MLP neurons of a small language model. Each row is named by its layer, matrix (gate and up: input weights) and neuron, and shows model dimensions 224-319. Each number is 128 + 32 x the weight over its row's rms, rounded and kept within 0 to 255. Numbers have three digits each. A neuron's up and down rows have the sign that makes its largest values positive.
A block is one neuron, or neurons of one layer that tend to fire together. Before each block is what it responds to, as a language model described it from the Wikipedia text at the highest values.

Responds to: End of list lines. Line breaks and closing heading marks (=, ===) that end a short list item, heading or table cell in structured data like Black, Morral, Pitching.
L6.gate376:167121100100171133143065121122122060157116075085131093131121099158149160157155059156159131123167135107149054056115138186138152193103123123132155080101103137170129132109148115104191172164113088106144082164152150160095156130136146041130117114110140115103111087176184081074161119140127092144
L6.up376:120138157144154114081155172147110108112119129172123109148096093094151112071170123112097119137085117155120194158151152110099114121119097121106131109160152112106132129079140194172112201117130091130123076172128153107167131091104113103166140102145079124076140124118088124134127082158183123111
L6.gate420:092109159110137220096161145093100150151062133147141119138170117140107144164124125148147126118116129132118135166135113109143116169129136170144174112157149094148122142147166104157099158129090114126095107157141066143150122065167057092140135167160080069107203103124088120096120125170109141097
L6.up420:123101115132117121127094181165105137141153117091193126154181100125169093119106061125125161147112149169216098109155096120192084129131117116124133115156167116109146102147149156090126150114094129085145069096109087114170124117143170153107116100086146086112134072144162103086134095110129175170
L6.gate657:190134147151220167162072099082130122166113120126135106084114081136086129174117094080097091105083127089124117106146125143074131101104156095160166142081148086101135054120139165172150155162088104143141114125102184126145133121145143129117107105154089130075172102129084132112114139098160140106
L6.up657:139122077148091131107099186130111092113136079107167163068128102185150096133119069125163135130128156117176126115098133155099126102067148088120079107140188164165120077116141150068123138193131083104196083087122066077163196085137161112119111137101150184134113102075161135149119075086149080140
L6.gate801:156133135132118198115137099137203152150148063115182142089106134147107126129142126148094139073069134111162125108142108132082151122126129077154147105190106103137110065067115108138123158190124102127170141146158152114117167131089110061085194079149115132159163116109156142078159199131134090122
L6.up801:119121133074102144119121168100165116144148167121117142109088097133162153126131166094136115152127131143122099108155154130095160121142170098155110146152116109099175178099130083137119084056083114156183082164095147178113161149120119170188159162169123110184127138127143084130164155115138123129

Responds to: Copula after person subject. Fires on was/is/were right after a subject referring to a person, especially he, she, or who, as in when he was 17, who was a merchant.
L3.gate17:138173135133151180116144112142161130189121143130080109172133095103151142193098170110127195093148125105134086070139168131150126105157145155184102105104087102081165175089105125082088100114126102136147154149122081165100096133098170099135118092099154166137095104101133074108147070093122139098
L3.up17:137143115100129157131134155200124095151099144125160130153141108109129076163092120108181181143190154090151081111140099160132134124125110125147095108064124132137128170102146113071131120091106062163175133072135157134178085133094141133131142149124095139155172149111063124134117181136088077114
L3.gate761:155103069137158119146112190171104122120137116106091119170186093095111105172106061175147095199061094127111097171131135074111077117107149090110125120133109152175118145083131178100119091123104083143118118125122208104085118091129095120107142135148181127152130097120110150161167156095187121130
L3.up761:086123103138143185119220143140152086165086081128143178170123160091140095184117149108116129125159180091119129120164167137117139152134156078121124096159152140131047155109112147115110118087168174194114136121181166139130119117082122160135140132110115149078124146136188089177127094152131141177

Responds to: Before a quantity. Fires on the token just before an upcoming number or amount, like over, more than, approximately, Cost:, and table cell bars.
L13.gate108:153131141103121122173101139150144112135163123133164126124166126090109106157151145106073138162118071089137154200071147110105125126108146096117109161153217104096129141133081172187177121190164177073112114154078091115125097118124182143082106116178110105076113066133117096134126097103096111167
L13.up108:164083169186117121135090080185113131157125087085107093149154152176104057124167152153116087135106127141162131105088106148140125139151087096129142137109145095169119124178149142140168102097117139086176156115113076064121105116080123158110071133157128099115117117103081050139119057205169092114
L13.gate215:096110143064191113142149141154115111138142112105140142156179136152151085081193145103100118128091104139167113157160136126082185166134099122124193153122125090119104128205151134099143121176103106069145131182079088123133125179166151085100083079155200179072130131125158143137139042209160068138
L13.up215:147105127083153101154108074118085144133183157124103120182115083116113120092160100070148123079124129137121186138126107093096143125145130145165200115091123077112146125171174120156125118136085148152140120119061115141146133119114121095131114063141172121078130085145114048164147089189125168134
L13.gate333:082123172106133102182190155063153126179105082109095163112189140093108131128162156133166102093130110182160118099118090133141111090136044155171164186143163114113127132156161086167092150208101090154110138116165090143124114105147171100159167152147087142096140128113090136142109098180158056117
L13.up333:149138155089134111139119074105139092120119136106123175113073134150139116131124087164099089106182074131137082151188147100130196141128099123113197119160183095121145131154149139116116098144085109131166115177168119112118144161129145143113128114172147158125162130144133177113122086100102184073
L13.gate355:104126143131113211129137094140151122128110107128099118090130129145159109123131121180113094106131136134163077106082091127114154093098027149130146107133112123172140098092109140112120121114167089074161141090091107160094086076120136140151081054097150128090077187113142144224078107139157090120
L13.up355:121095115136107161149101071137075187135151133136129100122107122122076119160108170144131122144171135094172113135093126145148133150105146061146105110090149135124105093185163112155076143123124081068151133161104101117127107109195140151134122125086165078124150119129123115185132097193148143119
L13.gate413:103153185129184141091165073121136198128111157099169133168142144162116102126169118191112096151108111070145145129098122095107055101142114036055121118125181115140142116144106179134173107069148174120158133085110074124157102207194156150198068126110135126121129129153055178157135116135147125144
L13.up413:194128064127121090138099104135120122158125135123164167128144107156168151041082070173117138148143124074112140163135089077087161163127129145153120121085164177189114043129078153107144126147176159118147101146149165115133095107064129131150044077141147145111140104119108117099117121158166127120
L13.gate614:104130106081168100183147079140104120170102095057136125092181195187113111063076076156145141108115144160168142134090133134178131087104132161109133147152154105134200202076117164149047130065085094166116095136074122138110143126191192148105167115117111156050112130110163093109107118121127182110
L13.up614:149135198114162149141125137137115132122154084179084098120185092172191140073112114097122109165085134077162119121125160124164129041165167121145132177128151140147163142157098130124090100136114126080142110147165073123133136141121094110101126134108141107107097112208106168136072051124062166168
L13.gate663:111100114103148087157150080083091116146139122117097150205149135160120101128118095144124110133083087140153083174113133099109025130178144111100153163164119077160131179175130103123117097170075175113113112113067131127133161094167129135132108081119135162065157136132151123101146166151162109175
L13.up663:120099091084133113116158073078119168156162105126140131195203078118193103127104128119119147121059115131091123143160093091099128144181119173141205130114122090101090151124101102117136130197084138132114133117121120161168149128165113127181123122116109159092096092129073156141122141188151074148
L13.gate821:137145076071201134115152100126123138112091136096180119180180139119152082109102111084100132116099061129168141151123100130113139160080131126143148133113153130149106133147069116088148153155102083140089130166152114126161150113086111153169094057106141143080198101172138123138120073133117105185
L13.up821:088088134160114160142173097167098120134167150145059138118097073194123136134187181166140115157164110075156099175138150141159073116117126108069162139155056170145101155138079127114047166142065109180109146125145142064110132113117161121156164081171078147159107141163156090191160106155181092125

Responds to: Copula after article subject. Mostly "was" (also is, been, were) right after the article's subject at a sentence start, as in "The station was", "It was", "The club was".
L13.gate169:189131116143096122127148126165072103085113104161149136129131115160156112159128119103143092164104129140175075114095140150112114113143164138098077124160137235062154113055116184088173145106099090087177160124172158117107080106046058112130094099124121149179134162088170136073135128154156177152
L13.up169:102148116088146157123152117154144117106137147176095091142116120165101140104162149147151127145196128112165169151199097161121118120101209126103154214104168095118118124159109128129085132154078139112136110132158119141151140145100152150097137107080103113098139053147164110149112112180156140103
L13.gate180:099174103096166129113120142120073200122138105102176097169123133109097147100134147140090128090129062150098184111105126141140167117056101143120113092100148139097096094123146162187099226146063115130060186106143139176155153127137194126120125158114182110118143122050159100178178188146154137197
L13.up180:126129082111148118084089132168117204089132142143163072120147109103132136116141074110112139145113137163133186090085109182146169088117168131128114069130168117125143136129177138091134099142129125098168181085037144158154085080229126152097147124096101179117115105137163111114142121138146086139
L13.gate267:129127132172128125126133084162086126090093145134092097148110252162125145147113115143164136068117144067141132131135173114156102151173173097198105089069112110092174141104123197131039134040134100081126108120110138070096082153135137094147077142209120136109135184145134184171196163174110106119
L13.up267:106191115152164123093148120140122089129136175122133014101083156137109110134170213110112126109151167075138122130050120154108175145123108104100131134149152156166129099121157161168129133103134144175192148096094153134077174170092124125116123141173153139104112101084149126112085109159122112120
L13.gate269:118141103045079133156102107096087139131131078127139106112159188129131107154144109154110117178131130141079169074141131175177065135135097093155148099146099086194075169180138196148145056165157127134139154159160080133135166143113178177128130142161077141081105104120161148175094087197100075123
L13.up269:098146137123124155176098137122151104114113136137097165129094060105162140160121095131147141129161091134108159131137127149135098114156110092192090181122142118168133134089136100125120175147149098162138151118102135094190167135152081113192098170107136144072111130164084127127152116166111135130
L13.gate508:086077116135148126099074110101099140108125062177061087160187109100140139188120102154121133146100164066132148054139133157115081127090127079115092122127086115118114154122142141167078182156112157087083118155091095114129188176151154152091121133141105135169160132108104126124117138080078059124
L13.up508:124174172140070182137212143109096111094114141199119075140155151113151120127131143141102107116121102088132133134122145130108148089089156083166174163090107157108113154165195093126148143174116125150121095095141108108142139161087098129126056087109132190193122176185199139110151083140101152123
L13.gate637:152172137163126105070137131096125061159096154099188084150137072169119094118175127090134100116108088090121167108113150115067117181141110115120110108090111107090104110170107140089151107125152085108133098152115132111156170066157140103126078188128160120089107189149127140114090081110091151170
L13.up637:174143148103133133109110107094110124179146147110115136088095082103155154171188176162115222142121110133088123130132125177103170120135147119096077106105086144118087118115146157163120130130098157100125110119123141088239147182099133169155176132183087129167157155075151094124170124168166152174
L13.gate716:199110100119164131119205143085120172146111106146168120117141065152132063075129107103152098136114093109121114087127051091043081147187085091127176078150117125114113115124138128098168124144143072076097165132103114166120127106141174109104106164197143123124132110055178111125128075121114116167
L13.up716:151123082056129110177107177115061079059158077103109142188179121168147124107124130146110150088143149156103084121078054137138143196109135131104100078174091133119222176160146164160172088142121106163197133155111148151128089143058180116115119169116136130129185097113181185127148136143129075133
L13.gate761:079046139132110076074104182147156084106153125134088089128184138105135089187137116116164151141152160078139167103114152140069092136164165115116095142129145057082158200093162108159078174181141056117174133139160125168119127144116137130150110123136064093136107116134121138099143137151117133102
L13.up761:126133099098144118051100151186133094072175104200082141122183160110111131164128163113125181124144150093108126150107152132109141079138122140179142128120157167090134147097188142122060178137137087162133087132091045191137087140125120122173125152172123127146118165112098154066124125140139153126